{"activation": "tanh_gelu", "norm_place": "pre", "positions": "learned", "parallel_block": false, "init": "normal"}
MLP neurons of a small language model. Each row is named by its layer, matrix (down: output weights) and neuron, and shows model dimensions 48-175. Each number is 128 + 24 x the weight over its row's rms, rounded and kept within 0 to 255.
A block is one neuron, or neurons of one layer that tend to fire together. After each block is what it responds to, as a language model described it from the Wikipedia text at the highest values.

L6.down585 [ 98 150 111 136 112 156 123 124 103 130 120 111 133 149 137 117 117 114 166 153 109 128  84 151 139 122 147 150 130 130 100 136 120 169 182 113 114 126 144 149 119 132 126 114 105  88 133 122 101  94 176 151  92 116 128 136 112 160 142 124 139  82 108 100 134 136 121 146 153 124 127 139  91 136 141 117 124 119 117  99 154  65  99 142 100  93 126 121 154 111 144 122 128  84 156 160 181 123 126 115 147 140  88 114 119 132 143 123 166  62 100 139 159 157  64 136 156 100  92 158 123 136 126 148 132 144 115  89]
L6.down944 [105 119 132 136 152 148 148 102 141 149 118 165 137 138 111 144 127 114  92 133 121 114 122 142 104 117 112 117 129 128 133 154  82 102 145 111 112 145 182 135 132 102 149 155 170  82 160  83 120  94 120 153 130 110 104 124 120 111 103 125 118 118 108 152 124  84 103 120 133 130 139 117 118 116 156 107  75 112 146  86 109 106 137  82 150 139 119 159 145 126 174 118 167 160 158 160 147 175 145 120 102 102 126  92 135 163 103 140 120  72 146 116 139 129 164 115 124 154 159 137  87 140 100 101 120 131 123 133]
Description: Line-break tokens that close a paragraph after a final period (e.g. "reporters.", "Spain and Greece".), or close a table row after "|".

L6.down1572 [125 183 140 136 114 123 114 148 195 147  96 111 116 122 117 153 111  99 127 156 101 107 139 131 134  96 127 137 138 133 133 167 117 112 148 134 119 124 120 136 115 117 149 151  96 120  87 115 130  99 182 143 145 144 142  84  90 160 130 107 152 140 166 122 126 119 116 177 140 125 135 154 132 147 136 123 128 109  78 128 155 134 138 109 136 155 129 155 139 131 126 113 191 107 136  74 124 125 144  61  63 132 118 124 117 100 142 162  98 110 119 122 174 170 154 164 157 123 111 194  88 150 120  89 121 107 155 126]
L6.down1831 [124 149 132 115 141 127 142 149 176 104 153 117 145 117 115 126 113 107 125 108 136 111 138 137 157 122 112 146 107 150 120 148 122 117 147 116 123 114 140 102  80 120 159 118 100 155 154 154 156 112 165 150 111 119 150  91 150 138 119 113 128 124 199 131 108  99 115 144  78 147 147 141 141 165 111 126 146 160 108 124 140 159 145 147 147 125  96 159 159 117 125 128 185 190 125 172 122 139 144 100  94 103 188 179 115 124  86 103  99 147 112 102 161 130 135 125 180 118 113 117 117 105  93 103 113  87  98 153]
Description: Word-piece tokens partway through a short parenthetical, often early in a name or gloss, e.g. (John Ingle), (Merluccius), (Whitby, Clarington).

L4.down42 [144 123 113 118  77 127 152  96 130 117 147 152 136 114 129 170 144 101 119  60 125 120 123 146 106 169 126 119 127 109 163 119 120 154 131 106 153 101  99 106 141 151 141  91 120 160 126 137  85 141 152 138 156 187 151 114 147 132 179 130 111 196 144 120 151 135 129 129 150 156 116 105 105 163 150  92 150 127 137 143 106 149 134 126 134 121 142 133 138 143 128 142 113 153 133 132 153 110 118 102 160 146 119 129 151 126 140 109 118 154 144  95 100 165 159 136 103 168 107  73 152  92 110 148 123 139 110 131]
L4.down279 [128 113 156 133 164  69 145 136 139  98 146 121 153 152 124 108 159  98 116 128 156 113 143 122 133 108 103 137 147 137 129 148 164 113  90 117 148 123 127 115 111 180  66 140 133 158 132 158 159 118 123 160 130 159 113 124 128 100  85 154 168 106 118 131 140 147 143  92 100 156 167 126 150 139 106 142  98 144 159 104 145 128 140 105 109 114 111 123 124  95 119 153 107 142 139  88 122 114 121 171 120 169  60 147 150  81 103 152 104  91 143 152 134 101 119  84 151 129 131 138 122 141 121 100 146 147 109 138]
L4.down799 [135 111 155 148 128 114 141 120 118 175 183 121 122  99 127 165 134 115 142 163 124 134 127 147 150 132 119 105 102 114 111 125 100 119  99 146 130 125 157 103 137 153 148 170 142 155  87 139 114 131  91 141 129 132 132 134 121 126 146  89  97 137 131 153 134 102  93  97 101 166 116 121 133 152 143 109 129 147 141  93 139 128 125 107 118  74  88 123 154 102 120 111 127 100 140 196 166 154 156 128  93 103 124 125 150 166 152 132 140  65 141 198 110 143 114 145 153 118 163 130 122 106 162 167 142 135 134 121]
L4.down857 [122 151 148  99 126 101 136 138 144 101 142 133  64 116 151 107 127  86 137 106 124  89 103 124 120 134 168 135 153 136 130 116 119 159 144 167 132 136 113 132 135 172 152 125 130 145 185 105 120 113  86 124 131 115 146 126 120 108 168 122 138 139  96 105 142 124  77 120 117 129  91 127 112 128 143 121 165 123 138 109 136 164 105 161 147 118 132 124 170 122  90 178 134 168 125 118  86 117 146 154  89 126 159 113  96 135 135 108 104 154 115 135 128 128 164 123 138 135 116 130 149 112 119 154 129 100 127 140]
L4.down871 [153  96 128 139 134  88 163 181 154 111 127  75  94 133 157  75 110  86  64 113 133  89 129 175 124 145 125 152 153 175 122 130  98 136 163 114 139 105 125  90 120 163 126 127 118 121 158  75  95 110 118 123 119 119 125 136 121 142 147  96 126 122 133 135 134 151  99 133 118  92  92 108  90  95 127 130 113 169 121 156 112 156 136 124  95 101 172 115 110 117  98 128 158 157  98 134 133 105 145 133 150 108 125 175 126 115 132 132 140 113 114  62 155 113 130 120 134 158 113 138 130 179 103 133 105 113 126 122]
L4.down1591 [102 166 116 123 129 137 127 107 138 145 119 129 111 120 150 132 120 129 128 171 188 154 154 106 160 126 154 102 139 157 117 128 123 118 132 130 143 123 149 104  91 113 138 108 121 133 104 133 136 157 120 122 130 136 141 184 149 135 128 111 141 132 120 178 153 134 131 104 130 128 108 132 155 137 129 150 116 118  93 151 150 115 137 133 118 136  99 130 129 122  80 160 170 161 114 160 139 118 118 143 146 116 130 109 128 164 157  93  85 112  98 138 178  77 130 114 109 116 132 127 133  60  95 119 117 122 152 140]
L4.down1613 [117 126 115 156 139 107 131 148 127 104 122 119 130 162 115 127 121 152 135 123 152 134 110 126 135 144 116 111  98 170 178 120 127 160 149 123 113 136 134 115 152 163 124 149 179 132 114 112 154 113  91 114 122 149 124 129 117 171 126 131 233 108  95 107 135 152 170 145 123 152 159 107 116 138 124 105 108 134 100 128 144 162 103 164 119  93 150 142 159 111 105 130 125 167 159  92 112 142 128 150 134 164 153 121 142 125 112 152  89 128 186 136 120 113 167 116 134 134 116 118 120 126 147 124  98 154 162 168]
L4.down2131 [101 128 133 137 124 152 126 169 115 146 174 132 158 107 115 120 176 130 131 127  99 111 103 113 121 165 142 106 120 133 179 172 111 101 104 156 116 129 151 101 104 163 131 122 120 144 112 134 118 158  90 115 127 145 155 102 141 121  80 118 143 141 118 133 152 122  98 115 175 145  73 114 123 135 143 138 124 129 144 130 173 105 101 146 116 152 101 105 125 120 125 145  81 176 110 156 126 135 172 160 153 113  77 144 174 121 122 125 116 109 118 103 151 133 122  75 135 126 123 120 146 123 125 118 111 143  98 154]
Description: Final word-piece that completes a split content word, often a plural or suffix, such as tend-ons, tim-bers, d-oses, field-ers, usually before "and" or "of".

L5.down1062 [ 59 122 149  76 121 183 105 124 130 151 130  90 141 118 151 103 134 111 142  70 118 151  95 132 100 120  84 120 133 145 135 104 107 102 151  84 102 153 123 131 146 124 158 138 157  89 153 114 149  82 150 142  83 123 158 152  97 123 193 104 126 105 108 155  85 175  88 105 173  96 143 115 138 118 133 147 131 104 129 126  96  82 133 118 114 154 113 137 132 134 194 117 119 147 134 136  98 174  97  77 135 132 100 125 131 134 124 137 115  63 104 119 103  96 120 138 125 163 116 125 106 144 125 124 119 156 108 115]
L5.down1692 [ 95 112 128 151 117 192  91 114 128 114 144  92 127 131 175 166 113 130 167 111  92 105 154 159  87  81 126 134 143 132 122 141  73 130 133  89 105 118 115 172 108 138 139 162 116 113 155 112 114 111 131 155 110 154 141 115 146 128 154 123 117 157 110 156 129 168  62 102 133 108 155 129 101 137  97 131 129 127  82  96 142 117 118 101 158 120 102 126 145 139 179 119 119 174 155 148 115 168 118 134 144 117 141 144  82 125 165 157  97  87  97 100 134 120  79 128 164 181  78 128 167 113 127 102 118 132 172 138]
L5.down1926 [ 68 154 141 111 128 182 100 162 129 143 130 106 130 142 179 154 107 136  88 121 116 136 132 113 162 125 134 116 141 151 134 127 167 159 172 159 117 104 174 102 129  89 103 124  99 107 149 170 108 118 180 102  93 165 106 109 128 133 184 123 125 101 161 148 138 160  98 154 126  70 109 119 136 138 105 140 142 122 127 115 101 127 127 141 140 160 145 129 150 119 166 147  95 140 130 156 157 124  76  95 111 121  84 115 123 123 115 125 109  88 129 123 107 141 107 139 116 150 109 142 119 107 101 109 152 143 121 112]
L5.down2281 [ 77 123  96 132 115 198 174 148 113 126 102 142 103 123 124 133 124 117 116 124  90 104 126 126 133 101 132 122 161 134 136 137 109  93 119 121 104  99 142 141 142  93 115 142 104  87 178 134 118  93 152 127 115 207 107  91 150 120 130 126 132 109 101 143 127 147  74 143 160 140 102 130 124 142 154 129 135  71 114 117 123 108 131 128 114 156 112 144 141 118 115 135 119 155 145 114 136 115 172 127 145 146 164 153 127 173 108 154 145  46 116 110  85 129 123 102 141 128  78  99 136 122 172 128 119 146 177 126]
Description: Line-break tokens right after a paragraph's final sentence, a table row's closing pipe, or a list item, before the next block.

L5.down483 [ 73 170 112 133 149 105 108 137 148 130 146  96 113 129 171 166  98 106 123 147 148 123 110 156 108 129 143 150 129 124 104 113 135 133 124 107 139 136  96 131 110 102 144 132  64 165 133 200 118 101 180 129 129 171 132 119 128 155 138 105 143 156 130 109 126 135 111 120 121 124  84 137 118 139 153 137 142 159  73 135 119 157 130 154 123 149 129 153 101 131 194 111 184 123 192 132 114  84  90 151  66 137 125 114 114 151 124 145 101 109 102 146 121 130 117 148 192 122 121 164 138 131 111  95 124 141 117 156]
L5.down723 [118 120 132 128 116 145  90 144 124 127 149 149 131 119  95 153 111 101 112 140 132  87 111 112 182 135 169 155 144 136  87 134 110 160 140 134 143 152 121 133  84 130 152 137 148 132 139 101 164 148 100 144 154 137  78 125 144 141 106 129 163  96 136 106 109  97 141 152  65 101  82 139 141 142 119 154 115 137 131 108 116 132 162 133 123 132 119 137 150  90 142 151 160 119 123 118 123  91 103 131 152  98 208 126 135 121 129  77 181 126 116 129 114 146 158 120 168 112 116 148 116 132 128 167 120 111 151 147]
L5.down867 [133 110 181 110 113 132 165 160  98 148 120 149 120 130 127 126 168 111 164 114 123 134 153  91 130 139 154  85 122 120 155 114 146 116 122 162 137 139 107 117 130 138 122 107 125 106  98 126 112  99 142 155 117 110 141 143 115  97 121 133 126 132 124 135 145 144 143 105  80 146  77 124 142 128 160 113  89  73 132 128 114 163 134  98 152 112  95 103 164 143 139 150 118  70 187 131 172 106 118 154 106 129 142 171 109  96 105 114 139 204  98 159 128 165 110 121 120  82 168 151 168  80 128 120  69 110 138  96]
L5.down1732 [ 84 174 156  74 101  89 135 118 160 134 105 135 150 117 103  83 132 155 104 115 117  88 140 124 132 121 162 124 131 134 139 173  84 141  97 142 154 147 137 108 117 147 157 147 159 124 106 165 120  99 139 113 127 131 132 126 146 180 133 148 173 111 125 116 143 175 121 163 132 108 138  57 109 150 157  87 133 144  97  87 148 149 127 125 169 118 157 150 127 135 125 137 169 143 120 107 127 139 112 105  85 137 151  98  97 184 133 145  89 156 121  80 143 145 113 146 134 142 162 104 108 100 123 112 140 104 120 109]
Description: Tokens just inside an opening parenthesis, mostly native-script (CJK, Arabic) glosses of names (「ラリオン」, 「志彤」), plus second pieces of parenthesized words (Isabelle, KSh, NDC).

L4.down83 [ 87 123  99 132 129 203  88  70 144 121 149 144 146 104 142 141 120 150 125 111 120  88  84 135  96 126 118 148 104 156 130 115 154 119 125  99 108 144 160 162 116 122 134 128 100  53 160 139 165 113 183 105 108 124 126 142 124 123 187 145 100 108 148 169 144 132  91 132 151 120 117 110 125 108 141 100 119 112 112  79  90  98 140 140 163 154 103 164 152 137 181  79 129 172 152 159 121 136 113 122 134 146  89  87 185 115 133 109 146  26 117  93  97 122 123 157 120 142 100  95 158 121 116 143  96 147 129 138]
L4.down1884 [141 113 123 122 135 169 123 124  98 103 150 133 111 117 135 131 105 129 113 114 127  99 101 141  96 132 109 131  79 114 130 136 147 138 125 129 131 120 135 142 105 128 150  88  93  98 136 179 129 133 168 125 150 147  93 119 104 122  92 152 112 145 117 162 103 153  83 141 110  96 105 164 138 120 151 153 136 137  65 117 129 103  98 142 146 152 114 103 122 159 184 104 125 151 138 162  98 116  94 139 141 106 109 130 155 166 127 103 132 137 117  74  90 114 116 113 152 148 138 161 129 162 121  98 152 128 101 159]
L4.down1890 [ 79 133 146 110 121 184 108  94 112 128 114 138 152 112 175 177 127 130 127 112  93 121  89 128 137 117 120 154 100 139 126 113 139 122 144 129  96 132 122 129 142 143  99 112 118  67 153 134 128  87 173 123 106 125 129 109 147 102 157 127 111 143 141 170 122 159  86 126 157  81 132 110 120 131 126 126 120  93  71 108 109  95 147 144 134 156 116 125 172 116 175 121 118 162 158 132 115 176 105 127 145 136  69 123 137 113 168 149 104  42 100  93 119 146 119 148 127 156  99 113 141 134 129 136 157 172  97 146]
L4.down1921 [118 157 114 108 124  82 155  86 130 100 110 132 119 128 130  76 131 145 121 115 154 103  97 142 105  73 141 139 136 133 137 159  91 124 132 142 112 128 149 169 133 141 120 165 107  84 116 112 122  73 102 149 144 112 103 164 116 126 124 160 143 117 128 143 127 172 119 119  99 141 124 165 185 119 142 104 133 157 135 126  87 144 151  95 104 115 121 116 136 153 147 122 125 115 134 144 119 112 123 144 142 147 180 133 140  85 153 121 107 105 109 132 137  98 142  86 105 173 142 123 124 125 148 106 121 100 165 116]
L4.down1923 [177 131 112  80 130 111 100 132  97 119 137 171 140 132 158 107 106 142 128 158 116 110 151 146  92 108 122 130 108 157  64 113 129 120 146 129 114 168 107 148 131 131  95 133  97 119 126 131 118  89 146 108  92 139 114  91  70 146 158 155 178 119 150 153 103 128 111 113 127 128 109 130  82 140 147 122 108 138  85  78 103 108 129 108 147 161 131 128 136 129 155 134 106 140  97  77 154 141 118 152  87 107 103 129 139 124 140 110 125 128 106 177 128 155 156 136 123 148 116 119 130 172  87 120 136 170 126 108]
L4.down2086 [ 54 132 118 136 127 194 123 138 130 112 101 138 109 129 139  95 141 110 122  98  98  60 133 162  86 136 134 130 109 150 108 101 151 136 135  95 123 147 161 173 148 145 136 144 119  77 150  83 119  98 158 110 103  96 148 102 123  97 165 123 148 142 138 194 119 160  82 115 123 106 126 120 149 131 107  92 121 115 124 112 125  82 125 133 121 156  66 126  92 154 180 129 132 149 128 127 130 154  94 136 122 122 110 124 164  98 135 119 141  47 143  93 105 102 107  95 119 114 161 123 161 150 141 155 136 118 116 150]
L4.down2117 [135 145  74 134 115 175 154 136 139 123 161 126 148 114 130  74 130 157 138 119 108 110  94 160  89 108 110 131 144 132 115 133 131 102 163 125 150 160 116 109 112 143 125 103  91  80 162 125 116  78 130 137  70 121 126  97 139 109 131 144 134 121 115 136 141 118  74 115 185 122 128  93 128 141 157 147 139 131 132  84 122 103 115  81 118  95 115 111 136 160 118 117 110  92 145 122 155 136 122  97 163 104  92 109 135 101 170 129 118  71 103  92 131 123 123 137 116 155 156 138 155 164 121  96 125 154  99 159]
L4.down2276 [135 175 124 108 140 177 122 144 140 127 118 125 154 158 130 183 109 159 129 131 103 114 114 106 121 122 120 107 105 156 152 132 121 133 135 119 125 138 151 111 121 114 177 105 140  82 143 186 131 150 139 146 158 108  92 126 151 105 151 159 113 136 137 125 126 165  81 142 205 126  99  93 105 107 122 147 115 107  70 130 157 124 124 122 129 153 113 142 169 143 148 134 163 146 138 172 125  96  66 131 124 120 111 153 137  91  96 137 138 124 121 121 131 152 129  97 137 148 170  96 136 128 125 143 133 192 130 119]
Description: Fires on line-break tokens that close a line, usually after a sentence-ending period, a table row's final pipe, or a list item.

L4.down141 [182 154 110 117 159  99  96 115 141  84 105 116 102 173 138 100 174 115  73 135 156 128 179 115  94 121 141 157  89 138 132 137 147 114 124  97 102 140 143 124 136 178 136  94  91 118 117 141 120 174 122 144 134 159 131 145  96 122  61 142 136 157 119 139 116 131 154 158  89 101 115 113 149 176 121  94 128 143 109 129 164  91 117  90 135 121 129 109 113 164 128  94 152  63 148 127 111 159 167 143 118 129 140 172 116 104 119 100 128  85 146 126 152 119 112 152  85 149 119  77 132 112 174 148 165 142 105 120]
L4.down244 [116 153 149 113 155  86 104 160 151 106 130 149  82 131 114 158 115 121 137 146 149  65 119 106 121 139 106 166 123 124 121 176 154 131 165 109  86 122 112  84 157  99 143 104  77 149 142 195 105  93 153 113 160  72 126 107 117 133  86 114 187 115 144  84 125 150  93 111 159 137 100 128  99 175 106 159 120 122 124 127 150 121 117 144 119 140 141 143 109  85 149 100 182 132 106 125 146 131 150 139 118 154 123 166  96 129 133 112 114 103 109 143 121 148 108 126 133 126 111 116 142 104 172 124 134 129 135 136]
L4.down899 [133 115 118 117 140 156  90 130 186 135 123  94 131 131  81 110 115 126 185 123 121 121 132 131 110 106 168 120 113  96 150 117 133 162 169 121 148 133  91  95 128 127 136 164 133 121 139 138 147 155 158 119 101 130 163  97 163 114 134 117 155 101 185 140 181 115  92 125  79 111 147 157 160  96 126 165  96 125 106 103 117 107 138 140 125  60  96 123 123 132 139 137 157 129 185 144 163 117 156 119 126 125 125 155 116 116 104 118 105 153 140 151 122 138 102 147 108 137 142 151 111 155 128 152  85 148 112  95]
L4.down1056 [142 102 153 152 139 164  99  85 117 116 116 146 144 154 133 146 142 130 172 116 153 125 191  71 117 125 120 131 110 117 150 121 146 112 113 158 104 132  87 131 145 152  99 119 137 153 149 118 121 143 157 132 175 123 117 140 138 159 149  99 110 122 180  64 112 137 127 137 107 145 161 128 173 135 104 147 131 124 135 151 132 143 136 119 144 148 121 104 192  97 146 116 135 138  96 142 159 150 102 173 134 102 106 153 142 117 134 142  83 169 156 177 135 196 108 144 114 148 153 145 116 132 119 128 126 175 131 124]
L4.down1339 [125 120 150 197 126 119 117 133 110 147 104 124 159 116 196 109 119 106 107 123 124 127 122 105  98 111 151 180 141 142 124 156 146 156 183 117 123 108 160 111 112 119  95 151  74 137 131 131 128 130 154 127 161 132 136 109 121 100 141 131 179 134 121 124 127 134  89 104 104 107  42 153 159 118 127 116 169 138 138 135 111 126 114 126 158 112 108 160 151 151 133 142 219 121  70 139 133  69 109 145 174 130 132 169 178 135 150 147 151 145 123 142 139 128 133 128 119 137 105 155 143  98 102  84 100 124 126 149]
L4.down2025 [118 118 105 114 121 134 145 138 169 120 166 132 124  95 126 104 135 164 103 146 153 127 143 139  91 144 116 151 144 127 145 125 114 133 132 108 161 116 181 134  88 105 117 126 129 122 124 125  81 122 106 112 158 161 121 118 131 115 131 138 132 150 158  94 144 150 134 101 109 110 123  97 130  84 110 110 111 129 108 147 118 138 152 145 134 107 185 121 115 126  97 128 151 123 163 158 123 140  97 157 155 169 143 153 141 128 141  93 104 192 142 131 117  88 109 132 157 134 130 178 138 131 170  99 123 116 144 134]
L4.down2194 [142 122 124 157 140 110 107 135 142 116 113 141 135 132 108 124 101 138 116  72 128 107 112 155 147 138 109 140 136 136 137 118 124  96 148 192 107 123 126 148 151 166 146 121 112 125 138 161 174 112 142 112 119 107 105 123 128 141 177 157 115 138 152 131 114 105 128 156 126 143 125 101 182 116 106 102  79 131 121 120 126 144  94  98 202  98 102  76 124 170 169 101 162 111 143 141 124 121 160 138 131 152 101 135  85 135 102 156 109 130 139 112 136 121 125 138 153 113 156 152 130  99  99 148 112 134 172 117]
L4.down2274 [ 88 171 125 158 117 108 106  98 126 106 118 128 109 156 133 137 127 114 122 151 116 127 130 118 136 104 107 140 114 134 112 133 113 120 125 103 135 164 173 147 166 110 133 116 126 115 122 180 139  93 159 117 185 128 128  89 114 136 104 139  75 142 115 129 138 126 133 102 151 137 162 149 115 132 108 140  87 115 100 162  85 104 145  89 121 116 105 164 121 105 121 100 141  86 143 150  91  97 142 167 118 127 134 139  91  98 159 128  87 129 120  96 154 163 124 145  79 123 146 182 124 154 140 158 111 133 141 122]
Description: Second piece of a word opening a parenthetical or heading, as in (Bel GOSET, (circa, ==Concepts; also he after a time phrase like In 2007.

L5.down1 [126 134 113 130 111 116 114 144 143 151 138 141 136 121 133 114 128 123  97 158 152 113 148 103 164 146  96 117 132  94 137 134 143 142  94 148 181 129 116 120 101 138 126 121 116 144  99  96  84 112 126 108  99 135 161 118 105 164 130 137 109 124 156  99 141 149 145 163  69  89 126 124 140 154 123  87 117 163 135 116 130 121 132  90 153 137  66 119 132  97 151 155 123 126 140 150 140 113  96 135 129 124 164 135 168  88 144 164  86 142 142 110 135 135 161 150 138 128 139 102 114 153 111 147 142 129 125  90]
L5.down1128 [134  92 103 113 130 153 163 160 105 120 138 105  96 146 114 124 149  88 173 157 128 125  73 131 128 116 139 135 143 104 105 100 109 169 131 107 139 122 109 128 142 135 104 133 108 146 178  98 117 130 104 132 166 167 124  86 148 117 140  97 153 120  94 132 133 135 126 165 113 128 121 152 154 129 146 172 151 139 144 142 164  90 162 106 138 115 175 135 138 129 117 132 111 123 120 132 109 128 103 148 101 105 121 106 121 117 114 123 107  91 110 149 149 110 129 132  98 102  96 109 122 141 138 153 138  72 113 121]
L5.down1913 [110 123 129 149 133 139 133 181 142 106 130 120 103 137 133 143 142 121 132 100 113 135 183 101 170 141 132 138 114  93 121 175  96  94 140 179 105 111 148 145 111  84 104 157 137 138 111 103 138 170 175 120 140  92 131 149 123 131 135 138  97  93 139 195 137 166 112 125 156 167 118  92 118 107 122 127 160 138 119 167 116 159 107 151 118 113 142 100 101 110  74 100  98 166 110 131 115 145 166 136 128  98 124 175 116 150  98 137 152  74 149 102 132  96 133 138 118  98 156 156 131 131 141 111 103 107 162  87]
L5.down2035 [117  97 180  97  87 148 166 130 149 107 140 142 115 135 111 114 179  98 155 125  93  93 141 117 109 128 178 165 136 103 131 146 105 159 149 141 115 126 126 117 143 153 140 105 104 147 162 149 122 119 118 135 135 123 151 107 134 112 168 107 134 134 115 144 178 123  84 122 171 145  92 135 153 115 130 151 129 138 161 134 130 147 120 159 157 121 114 144 110 125 145 125 114 155 142 173 141 130 139 129 102 121 145 124 135 131 122 141  87 132 114 160  96 102 125 108 145 110 121 110 104 135 128 122 130  70 164 131]
Description: Word-piece tokens that continue or finish a word split across several tokens, such as perfor-ations, thick-ness, st-ag-ed, lo-iter-ing.